Weights of a small GPT-style language model, trained from scratch on English Wikipedia: 85.3M parameters.
MLP neurons of a small language model. Each row is named by its layer, matrix (up: input weights) and neuron, and shows model dimensions 672-735. Each number is 128 + 32 x the weight over its row's rms, rounded and kept within 0 to 255.
Before each neuron's rows, "fires after" lists the tokens most often just before its 100 highest values on Wikipedia text that the model never trained on.

fires after: " |", "\n", "-", "|", ";", " "
L4.up263 [110 108 116 100 143 184  96  90 117  94 138  88 114 145 203 150 122 115 119 145 109 128 153 113 191  95 160 121 122 171 103 115 117 154 163  82  83 161 125 140 167 115 147 155 118 109 150 131 122 124 172 151 140 137 154 119 165 140 122 167 141  96 103 100]

fires after: " |", ":", " r", " (", ";"
L4.up2089 [ 97 134 112 141 125 126 105 158 152  96 123  97 153 123  64 138 108 151 153 116 133 151 127 221 127 107 160  96 107 150 140 117 129 149 114 183 115 153 103 162 139 108 149 137 119 165 101 147 155 119 141  92 161 163 128  84 161 175 127 154 110  89 164 116]

fires after: " |", " Ar", " was", "Ar", "ani"
L4.up1346 [190 177 170 124 163  86 106 146 125 154 134 110 172 151  91 134  89 156 167 180  80 111 139 126  81 151 111  76 182 111 115  82 134  64 121  99 111 107 101  79 130 130 123 142 131  85 104 130 109 130 181 178 114  86 138 152 189 167 102 163 153 110 152 177]

fires after: " |", " (", "\":", "\n", ":"
L4.up3006 [153 127  89  83 110 169 119 101 115 134 200  47  85 145 146  82 172 134 139 179 124 168 166 179 133 122 111 100 119  84 152 138 127 109 106  77  68 138 137 131 148 103 119 153  52  69 158 119  55 110 137  72 160 163 171 143 120  80 101 104  99 134  99 121]

fires after: " ", " |", " The", " the", ":", ")"
L4.up2329 [162 118  76  76 111 128 107 121 125 158 169  92 178 134 130 115 136  94 106  99  99 174 147 110 114 107 123  61  82  65 131 113 189 153 121  83 148 121 147 120 154 122 134 110 105 137 166 146 168  77  91 182 145 148 138 133 101  78 210 209 110 120 104  99]

fires after: ",", " United", " |", "F", " ("
L4.up3835 [182 115 132  81 127 149 168  98  96 149  34  87 109 149 215  94 137 168 126  77 111  73 130 119 107 134 132 166 130 166 118 196 147  92 104 160 112 141 171 119 139  91 136 103 118 165 193 101 134  96 121  96  83 162  52 174  67 151 115 176 134 134 161  90]

fires after: " —", " |", "–", "\"", "-", "'"
L4.up1359 [153 103  79 107 194 185 124 176  90 126 160 103 106 163 140 178 161  99 151 171 149  79 143 145 220 179 168 106 109 178 160 100 115  91  84  83 152  78 118 106 141  86 119 111 134 101 144 151 115  63 104 155 152 134 160  97 156 150 145 103  96 163 176 113]

fires after: " the", " R", " |", " H", " for"
L4.up1799 [146 160 188 114 158 174 178 122  38 140 115  96 135  96 122 115 112 141 133 100 113 142 115 133 181 162 114 131 158 149  90 123 120 114 117 107 113  83 142 123 127 159 120 127  80  50 252  86 143 135 150 147 190 145 141 149  78 180 158 106 146 145 135 100]

fires after: " B", "B", "C", " b", " Ba"
L4.up1954 [108 139 136  50 143 157  76 114  84 130  83  99  57 217 149 195 137 100 141  81 158 133 138 179  96 135  66  93 137  97 107 147 112  90 139  90 139 133 160 132 128 161 173  95  66 160 174 118 192 151 124  95 166 134 129 189 101 146  62 154 143 111 132 171]

fires after: " a", " A", "A", " an", "-", " |"
L4.up2785 [118 140  98 169 148 174  95 107 131 111 141  44 103 107 115 132 108 122 107 146 101 114 138 117 149 202 105 126 114 153 116  73  87  88 179 140  72 136  88 148 167 120 159 129 103 160 166 175 153  72  93  96 179 144 162 129 141 122  35 115  87 109 157  98]

fires after: " 2", " 6", " 4", " 5", " 7", " 8"
L4.up376 [152  80 130  91 101 124  93 124  88  98 101  81 112  77  87 146 121 143 136 140 137 134 162 103 170 143 159 168  96  39 103 108 133 132 110 162 129 132  94 138 155 164 121  94 160  77  80 100  99 125  96 135 162 167 163 181  82 100 131 107 154 129  57 118]

fires after: " %", " F", " f", "F", " ", " Loss"
L4.up389 [ 54 177 109  79 115 150 155 134 164 112 134 131 154 148 107 132 192 122  72 135 130 106 152  97 138 112 116  98 117  67 137  89 116 133 133 128 115 202 155 119 105 133  80 108 114 117 151 175 139  73 187 136 133 165  75 180 144 102 120 108 208 109  66 118]

fires after: " |", ",", " ."
L4.up365 [123 145 122 141  64 117 128  59 218 114 163  76  84 113 141  88 123 140  59 133 116 125 140 127 116  86 206 113 126 158  95  78 180 109 141  85 111 193 145 139 179 119 118  94 119 141 101 109 121 122 154  51  67 191  65 132 128 108 123 129  72  97 133 125]

fires after: " |", ")", " "
L4.up1317 [143 111 228 123  92 106  96 159 140 137 138 127 162  81 129 127 138  79  65 133 127 111 148 105 115  75 159 138 146 168 142 167  69 139 154 119 160 160 118 114 114 116 189 140 167 140  74 166 134 151 110 130 164 129 180  79 118  76 176 137  97 137  86 131]

fires after: " H", " b", " B", " S", "M", " M"
L4.up3158 [ 97 193 165 121 140 130 122 130 131 151 118 165 177 180  73 127 115  82 197  11 109 134  94 149 112 164 130 157 101 128 120 100 108  69 158 111 180 107 144  89 159  93 111 101 136 144 105 106 150 107 106 171 142 145 136 133 110 118 127 154 171 153 161 137]

fires after: " |", " Car", "ient", ";"
L4.up3491 [ 80 110 136  55 139 126 160 164 128 167 130  92  92 116 187 122 139  70  48 114 159 111  92 133 166 186 153 152  81 167 166 169 112 118  88 115 130 125 139 115 141 178 130 107 155 105 121 141 106 137 107 143 216  63  99 146  88 130 163 146 135  82 144 100]

fires after: " |", ".", " (", "ar", "or"
L4.up466 [ 68 115 120 177 150 170 150 162 132  78 135  83 129 125 132 123 131 107 186 102 100 102 153 154 130 153 192 113 136 118 102 109 155  91 128  63 157 135 158  81  97  52 133 150 141  78 113 173 132 120 130 159 155 188 173  94 137 151 122 195 122 181 107 130]

fires after: " and", " ", ",", " well", " with", ")"
L4.up3650 [154 142 108  88 170 130 137 134 141 199 185 150 152 169 209  84 112 155 131 106 182 166 145 122 168 150 117 117 142 143  80 130 105 121 144 133 139 150 108 133 151 139 108  82 153 153 126 145 147 126 101 166  98 159 139 137 130 179 113 158 131 152 140  80]

fires after: ",", " of", " (", ":", " to"
L4.up1595 [ 95 141 131 104 147 102  48 170 127 136 110  51 110 140 190 204 124 133 170 143 153 126 132 125 112 131 158 161 107 152 145 128 125 124 137 128 115 101 166 119 103 135  85 127 131 169 114 126 122 113 127 158 175 185  93 143 124 101  98 133  71  82 134 144]

fires after: ",", "–", " December"
L4.up310 [141 113 138 101  92  91 137 124 132 162  71  75 138 133 168 146 101 159 125 147 124  70 129 112 122 124 165 120  39 158 111  89 113 149 103 146  79  99 152  74 147 116  91 112 173 135 209 103  95  95 129 165 163 146 124 193 146 106 137 134 195  98 123 122]

fires after: " |", " ", ",", "000", ";"
L4.up2671 [115 157  58  95 158  75 153 179 183 142 156 140 162  72 145  86 142 152 122 108 118 132  84 110 140  78 112 136 163 127 154 143 117 173 121  75 121 165 109 142  78 127 210 144 126 115 106 147 191  61  95 112 121 154 174 180 100 120 145 170 113 115  96 107]

fires after: " a", " the", " has", " had", " an", " G"
L4.up1343 [103 163 159 115 119 121  62 117 152 133 190 160 139 138  71 115 123 132 151 130 170 118 154 119  82 164  75 148 116 119 106 141 149  80 154  61 156 154  96 119 173 146  59 158 101 185 122 135 126  85 124 154  99  94 146  88  60  93 120 135 124 171 157 112]

fires after: "-", " over", " un", " \"", "–"
L4.up1930 [120  91 141 139  64 152 140  74 162 151 157 135 127 183  82 112 163  84 125 138 170  94 151 125  97 144 143 141 134 138 100  79  86 171  88  96 105  87 129 164 136  93 108 176 162 141 127  89 113 101 135 103 128 137 174 128 157 115 103 177 152 142 166  46]

fires after: " T", " t", " f", " F", "T"
L4.up869 [130 212  54 124 168 144 174 101 174 113 104 133 143 128 148 126 157 166 167 148 109 132 125 121 167 100 135  29 126 159 104 154 100 136 136 148  73 132 142 145 125 119 175 170  99 152  94 133 130 115 101 172  98 130 119 122 152 171 132 123 202  77 115  94]

fires after: ",", " +"
L4.up2193 [159 122 134 144 124  83 127 131  61 124 132  87 109  62 120 132 154 124 128 103 136 131 148 113 145  97 111 146 156 210 122 116 138 140 146 131 151 100 129 150 103 169  74 177 110 186 133 122 116  82 173 112 117 111 134  95 190 148 103 140 144  93 122 131]

fires after: ",", " in", "),"
L4.up1251 [172 160 108  86  89  82 103  78 141 137 157 110 149 123 104 170 165  98  74 162 153 126 147 110 124  76  94 137 106 166 175 158  99 108  64  99 100 147 164  98 143  80 109 130  51 108 199  79 117 145  78 124 162 169 105 191 166  91 145 118 137 117 107 126]

fires after: " |", ".", " ("
L4.up1338 [106 146 136 145 217 125  78 154 102 117 161 144  63 160 181 119 135  65 127 176 145 124 113 115 107  91 132 133 140 125 181 133  84 126 156 123 108 137 135  73 133  84 101 158 114 168  68 100 161 102 172 139 118 115 208  64 134 147  88  45 122 107 106 143]

fires after: " the"
L4.up2217 [174 123 128 126 113  97  89 114  74 175 172  85 179 126  98 158 132 140  52 176 150 142 139  89 146  78 101 139  84  86 136 103 117  85 132 154  74 107  85 119  82  96  96 164 139  84 107 117 114  68  71 159 168  83 154 163 117 162 199  95  86 118 128 154]

fires after: ","
L4.up2449 [130 152 163  96  92 131 102 162 133 137  15 100 141 137 182  94  97 119 132 121  72  85 173 157 128 152 100 167 110  84 110 168 157 106 170  58 144 125 147 125 154 122 184 107 120  95 170  64  95 103  83 108 118 144  67 151 185  70  86 150 138 110 124 138]

fires after: " |", ";", "|", " a", ","
L4.up324 [168 129 106 145 117  82 148 103 103 125 106 143 112  79 121 129 172 180 156 169  82 165 136 122 120 109  64 155 127 112 110 149 130 137 111 123 156 162  86 153 111 144 154 163 150 118 125  62 118  95 110  99 145 191  82 168 139 126 139 126 155 113 104 142]

fires after: " |", " to", " on", "of", " in"
L4.up2731 [115 137 168 167 107 151  98 127  98 121 122 169 149 163 133 102 115 123 131  76 121 124 161 105 132 103 110 100 129 175 149 121 125 186  81 151 116 114 171 144 184  60 120 193 137 162 168 161 181 120 118 202 115 175 115  81 109  97 116 157 137 164 124 124]

fires after: " the", "|", " its", " was", " is", " |"
L4.up2891 [148 116  93 119 106  68 124 139  76 116 103 142 155 172 139  79 155 107 117 100  62 118 121 109 109 118 159 127 152  88 162  86 155 167 128  91 155 122 136 120 137 159  66 160  68 119 133 130 131  93 150 121 134 124 110 159 189 101 116 127 144 149 132 179]

fires after: " the", " The", "The"
L4.up2507 [147 147  73 106 152 165 112 143 102 154 145  82 101 124 125 168 171 124 101 122 184 148  99 137 117 150  87 157 178 112 164 126  82 106 138  96 102 119  98 175 144 174 101  98 113 126 152 128 162 148 122 133 163 125 171 167 176 147 104  73 122  73 149 139]

fires after: "-", " re", " |", " Re", "re", "–"
L4.up1168 [167 134 153  91 141  88 142 196  57 172 141 102 154 106 185  83 155 108 175 117 125 133 110 149 131 173 193  93 222 186  85 139 146 131  60 146 136 173  72 172  97 164  91 122 119  90 119  85 106  62 107 150 154 122 143 134  92 111 127 157  82 145 122 111]

fires after: " R", " H", " G", " V", " F", " C"
L4.up211 [149 109 111 132 143 143  94  90 117 150 120 113  79 132  70 131 153  68 131 138  95  88 147 112 131 192 112  94 183  91  89 157  87 107 144  74 133 103 137 132 182 133 130  77 129  84 145 138 179 168 167 144  88 134 133 155 102 123 176 137  83 158 173 186]

fires after: " |", " Team", " W", ";"
L4.up511 [173 101  96 131 125 113 160 101 147 149 140 192  77 181 152 118 152 131 156  59 113 115 104 117 129 155 139 113 110  57 157 178  59 116 112  29 107  96  94 119  76  85 129 151 126 138  67 198 133 117 236 132  92 128 112 100 149 112 148  72 130 164 146 148]

fires after: " B", "B", "ic", " P", " b"
L4.up2876 [160 125 111 161 124 147 103 105  86 153 127  77  72 148 128 134 106 149 126 121 119 108  84 137  94 129 161 118 129  81 141 120 192 149 124  85 128 148  99 104 140  76 145  92  59 124 107 182 167 204  89  96 114 148 110 117 109 156 131 153 124 166  99 116]

fires after: " (", "-", " \"", "°", " Ba", "o"
L4.up2346 [143  97 142  99 127 109 161 148  95  92 160  57 169 141  87 205 146 149 147 135 107 126 131  76  89 180 161 150 136 158  94 106  72 109 136  70 141 130 149 111 167 122  73  89 133 166 114 149  78 116 149 134 100 163 182 151 117 119 132  32 150 122 184 110]